{"head_dim": 128, "intermediate_size": 1024, "bias": "all", "init_std_qkv": 0.0176, "init_std_down": 0.00271, "optimizer": "muon", "max_grad_norm": 1.0, "decay_fraction": 0.608, "doc_mask": true, "train_tokens": 252600000}
MLP neurons of a small language model. Each row is named by its layer, matrix (up: input weights; down: output weights) and neuron, and shows model dimensions 64-159. Each number is 500 + 50 x the weight over its row's rms, rounded and kept within 0 to 999. Numbers have three digits each.
After each neuron's rows, "fires on" lists the tokens most often at its 100 highest values on Wikipedia text that the model never trained on; "fires before" lists the tokens most often just after its 100 highest values on Wikipedia text that the model never trained on.

L16.up313:457479471522544468489493489587484484583495544502460421432477507472429567507484592450513610506440554553542513533442584499451500394534473451530487570464467372450466533572484563440443483464455383442567546471573522495497498517544429558427463453442517443591507499456472444407550563510476519466
L16.down313:428452459561504439555477412471395486486515533644498486534505576474526465574544447519469553457571548448595449507522491399480589518457497436497570464522490551460523493489549470480501576516540531552529535446481581540409497432485428508585443539557502541451532552473534495541532424530505566625
fires on: "v", "av", "s", " w", "u", "n"
fires before: "el", "ell"

L2.up585:527462436479449502553622542595518561535459511496406475453517527583563438518536529424518512544537589546538496532457531517525557438536482515538534561552533453450528494505577498483490473475483464539521547447510493497493493504458468481402480506419509495540480458541523498511526533480486422506
L2.down585:496475435549399449490465521582485493558480546556465428508465517496600508491446555501472384502437452534431534530475416520532506482492485495572522476454471461507415520510503520533600500485548507423611571477457474511479468510488550609557388502507491457499579552423448408463525502445478456525
fires on: "al", "v", "p", "ess", "av", "ab"
fires before: "an", "or", "h", "ion", "el", "ter"

L18.up198:608463443524427525525500531488460436479570549467457445464444472453511509436533501502430434532515528519410549507433553456583487505470460371454457456549476580390461531566459441488628527564597436526458451501600523470470525552377544491506475545528522473563489492589445562475487507557483520424
L18.down198:516504543481520566543574418527568452529447515475549626546427512567495418495524546465509579449387592536630554512512579508429518482541510462497499543449466438535541500482475517462478507524552515487434497508531471561548475504553590467451497436480439573447475567393462487564561497571478462567
fires on: "iv", "in", "{", "ag", "or", "c"
fires before: "er", "es", "2", "ue", "e", "ic"

L5.up304:428430584438436522490470465466560473480483498460506515507481509528506513477487463415539537518524471466437544459462479444479477361474538526552538481468482435495520469508467565530497485435490451505547569524440471549541483592473475470373499528528489438510502437488494517436472528508421538495
L5.down304:481467563546522496555510495514507484567619470589495434470498528483473477397517544474511458412472430421482522496433581502486499329473490584577526495531441485467562545470511549461537519494433492529507529467496474584547453507465526449459515558504468517503436521481437492419448490492441466503
fires on: "r", "g", "ul", "rit", "'", "et"
fires before: "t", "ough", "ish", "ing", "l", "and"

L11.up758:532518542567421529482442513399535504475578575457515524428447467441511441524488493489576508480456540462445572494591396481486501441429550510499563537522511525456542428492530549513470564469441533483494501479563497572527529493461462454468527458537577462571601503495361461518504474561411551487
L11.down758:524466534495476424566456464456469421634558501578388442451556525346538516516575525441481505478485461557430591503517500472490447500435442413589530521489514424553556424466560520477526488474535467513429590479522509611501549458438555517493526519400513427439529525550547501511566585560467530486
fires on: "'", "ack", "own", "et", " up", "ong"
fires before: "s", "ed", " to", "t", "ing"

L2.up267:491468439460510498459565539535492479592514485498610536497540444537477528518560560456519519422453442519538469472586558461608557505359527392422485574569433471447533555498524479454424528468431452497478437433356521489568574460463532479542544524564471514452494553403475574523482524490522506528
L2.down267:527427581460498451488426491528473479482519506411495555534532496490460506535645559493573570496490497536516566457483491535495532543478481512529528561555532469508547503354471538447560449449421509530415440497460436481426470568402480507441526522516483500460509449535450586491451458489451520521
fires on: "ic", "ill", "as", "2", "ac", "1"
fires before: "ul", " |", "ip", "ed", "tern", "ter"

L2.up539:585556582553446489531509509525439451540597457445524431487520421513448487496479502576452433497463529424513451542527519549462439517511571428537467531496507446548410512505515452506480434452550520603536531496383478378463496436560588531385535539496538474527529403580498484401535488402403416527
L2.down539:441479442535540402440391469468481442571513469513462518566465495532513495561428560547551499521504486465526484424560331514451513504558572532531529522526493503546455487595549532485537460441565503511441518510458460339554475524400587548502525562405499422489462387462505510507507579349454514425
fires on: "e", "ir", "ist", "it", "p"
fires before: "am", "le", "l", "ect", "x", "ory"

L18.up54:462437530507525522481547510516559543436401447532444572500483442525528393454531498509570453512572510468616498452528529472477513479511529476470425394602442579479546390445454495509465558492523466426504470566552500493624501490410542506611438493544460557527601508564420475510468386468534588501
L18.down54:553580548475555482569501567474433402452423452537461499473572485575528509466404473599483545518534375501441415458466627475456558499414551511535519466517469570482450616534548489447417497491458449480541478515491468468529472465610467416430500531543514496567455489436578478400470543454571592518
fires on: "\n", "\n\n"
fires before: "-"

L6.up731:582418525501474512427474485535566459414542451518418547482478454525438474521623586526416423516512634514584496549524514495517496447522451527461519519470538529541470411524500527491488566524407519507541414460478550413498530441588548545508497548463484544520539464513474435567464527600511472504
L6.down731:473524558534606374535472499514537472470463512573477503518490536542512454450551479501424523526458501501492465500456616598468515570517380435510455487521462449527501487507559499479477495428495498487470480502451530505529510497549488465474565521481532484541530396511491513520540632546456569595
fires on: ",", " that"
fires before: " the", " it", " a", " ", " A", " he"

L18.up393:499463444500561462489492534528525603485483472442504541492470519534464584497523555483467369508549497551539532478459478513530582470547562535549519417519522516506476455485526488502410581499544518467441546477524541460518532551585479521484464459497563551397524499513445460472557479580441541522
L18.down393:453610528493559553499431534505489593419392482606517515515533594502524538491541470416535416510487535607406500516481434431451463625520379492480430511560436573540523493512538468533452554406529458535473492479481523519527471415559526526443444523492545456510431341471572465407513540449593622458
fires on: "\n"
fires before: "-", " "

L18.up979:365390515544521477472419495458525528484448468484479452538458465584490401492525408436489496508529473495515553450502528451511578492533507578506506488545529520443554462545396460524462477519536424460601596513458530458547543505594537497511492479634510464464512547553491519554485513588472488407
L18.down979:504505442520517534466496477524537599464418450448486398524516606566413469544533550521445526539547378440474529455466511379496606521524463551515496477519464609534473455495427531459441505435562559579447548476507533521497390484562482492463547475465462416440360499563510437468473418500452472520
fires on: " ", " D", "\n", "al", "s", " M"
fires before: "5", "F", "4", "8", "ist"

L11.up81:451446509473493415521522482527476584573556440550486543491502468505443563525528546502531452494528537509460539482467461483569513528570463500601589509614627540531581607564551477469552481439445525490516539601507510489491556507486438464493421529577432465440485489471516568438445497417531526483
L11.down81:538410552512480578492517485530526584505523431532545554401467554514494553537437450389521484535551522563504478396451515518432494548456441553535448395483499564535450497532510466432523521436497454520554522507493620490526550553524479434429536443437505466562398465488522566511522473448491491505
fires on: "ot", "ap", "p", "ver", "/", "ol"
fires before: "h", "her", "hy", " ", "og"

L8.up139:521495510510515495525472397490506512510493491421530532531487569460570566421506522550619479490530607362526563499422519418525497549507441454499475476493526479457531451461536466471450498509581448510483535517419446449537562580559572496435518556483528501478520505487441500535454451394546509421
L8.down139:464564561485579468507487479498428438509463459488503588538577521465589468497427479406548484490538510445468523449510491405521431490446507522489526407520528591494450438542473485530406528458520496492393529599513393420586411544491514432472479453556435481472527495568560547535470492493497523398
fires on: " |", "ed", " O", " o"
fires before: " ", "\n", "ia", "ff", " n", "per"

L2.up217:564535565573509523525530576386532505440606540506516459484450574487541528456519537549451522455427469486525433490514599430480501526476495493504449476433543487529513457451420502401479505449378475476502522580531452431497483493517536516468454414503496506616436502520437637534441603496589490560
L2.down217:500456494441432389428469459395525579558588495528519489541481545605515447447582387481452519524480501440541436565394472422507484473444523441588472503409610490501510535414483544434458493401436398513518526514491463467478428508539538460501440447529536542490525596445619541526515513583528523492
fires on: "at", "ar", "om", "ot", "r", "ic"
fires before: "ur", "in", "ol", "ure", "e", "r"

L6.up222:498429568543501484485514413423497439538459507531500486479489568484478515537473452464505553483519500462465425520455537439474444599469474476613529523452463496516567513539544475394459526541470525431452491597507499502387476501527496571404505508516520544505541398459532479476500429533488468361
L6.down222:499442482393398499474463477484593478536543439580490429561531555516527454556423470532589457496580487504420474528477517521491512524503528471524540473426481529509587448504571497474462513577541504518540484469619513622566526484503504470529508521499531582463531570577543554465515506476506500441
fires on: " |", ":"
fires before: " ", " S", " —", " M", " P"

L16.up1008:466476410648521528404551506496550506476483541457480556487532472497500483461511562528512537494481465585423481473530411460604527498483470563386549459493470447441567613576497505466514583562505464496475496494450474520540554472485536397499500409405580456436438422420499446436440422510507564480
L16.down1008:461393601486504488432514487468484479463585513468526536553422381453472543478485530548431516471483530485539477437521494579498489555580525549535558460465464451530590509557509597546497505437441496560426578523452500618410461496515522427496569490442518479415448462518476417531491507452457516506
fires on: "g", "id", "em", "ed", " c"
fires before: "ent", "ion", "ed", "g", "ric"

L5.up861:459460426569569452434531375421482517541382513510645523573548527505539522536465489574566480464473520454506511522485475511465454478476492494487502483474543515508480434572585570456511539457612596535515554600456530476543545424462464411541509429569512506505509507481458551397464465529469574468
L5.down861:427505469475574438471498548509510529529471584565512498501659514435652458516497547552501483501508501433495553492446628581569590489575593482426345430511454476427485426434486518510437477549479417554449404510546517492480502594505473496445524555513493505490601422598531513511495457542508518452
fires on: "eb", "est", "u", "st", "el", "il"
fires before: "ru", "ab", "ct", "op", "im", "ate"

L8.up970:476420502512501531531499439498541521542530427460484594498565477588504473475572501541453599448473516519438510517452479519484502464528441543424520471571432470396508552485520482506574562583516399455505485445528501565514520444536411457431511480482489488553513549471475411503507474528442548576
L8.down970:449459564544504533552475500494471543456485546521591525550428482493564605495485516472498426469575537535428437392509506567512515502475521504516511527467468507542485568503544511450486523623492399560536540437597471513427512458442473433477472461519464431558481461487506497506549468533524495495
fires on: " ag", "ed", "id", " was"
fires before: "ain", "ed", "ent", "ing", " as", "es"

L16.up10:469554488572483520570501483405522440540452504392475524455541550479583597390490483464525564516482508496544536534504573404486459517529576442461420488499578472485526588476437510411496504515496488456537460577533523423500503508434514521486489451452542466593514486511529490467413479536475439602
L16.down10:405593581445467553457495607486464424494516523503584490510496490559544483526408441457523491511513513441396540490633454551442546539557441519506565565525520539412486483482448507535355417491552497508585477551521546521579439550511524562533538472475528564444450477501495559454456495499458463479
fires on: " |", "s", "es"
fires before: " ", "\n", ".", " of"

L2.up784:476520506505563509434511580490491550421554425512519527471483418500464499525519513518419502537545542635551519469506519531528468435453583537554507488486470533466569484515584506503551553484544601493438514587505503502453509570429508530624529508459491385502498532560476513546547426427467354567
L2.down784:545546566503477561452460631482482504519499400485506571623517553519427432489599556458448506501537527525479534520465458540490507538596454552487558439471503435525517469456483525470536483643451551531546470519515553485530507531459476457453383502584438551512462552478482451513495465502450460564
fires on: "v", "ap", "b", "her", "p", "en"
fires before: "all", "an", "is", "ir", "h", "ge"

L18.up331:547511497493510518507451535467455491508432463487619487391453572543458558411450510489414588452541563413517519473516510495520559440545428492521442474619412517479504570566453565433520535495442505377487583581400508433501512517544528555552510558505505540516482518396496497518524469498520498533
L18.down331:524388595523482452447576452505492479465477534455511483617556541451501489489521453441534514493398483535483542525418433433559479490567526476562528468521571473514528446465478555539518495531547531583528450411426532618469426409434565486474450484543519469524569512389571503529479522515451474589
fires on: "ac", "ap", "is", "as", "00"
fires before: "ter", "hed", "hy", "h", " |"

L2.up182:503484458560444442468446422512495621519498543507485538516420517452526566455422476473424508492424518470523496436435428448515442458453465516440509485415491519624496559457433496525570449504467456554579522573480476480442487465473520488526531535486540549536575453486438552550436534432519463520
L2.down182:528498498421575534506417504415545455593492532507560491576556507511601426502454582534508478463516525578471566564411501446481598467500483540545476517511488517519468496460485451453600487479532553427429531505451432552430494525488548360490477569464499420442450523511437564593571429508551599520
fires on: "ur", "h", "ar", "re", "ow"
fires before: "es", "ing", "ed", "al", "y", "ac"

L4.up987:435458530588525455521574514514555456473483529542527491464546532573492537438438447487391506526517531412569419513538541444526574477519498328503465418517577531492543413565507537486542507449467468504505500610498499456506551469507502477533557509560527504507493502527400577491402496526465464493
L4.down987:431518497459478485529458543440497419476534490560529583527536496578550558535445464428493475590494537527541503464554482544466531595552495515456526461577533470493519515510560516454390475553540516558508475617585508535510432487515523548531538520530492575466536487540477521478499548418456455506
fires on: " |"
fires before: " ", "\n", " T", " S", " N", " P"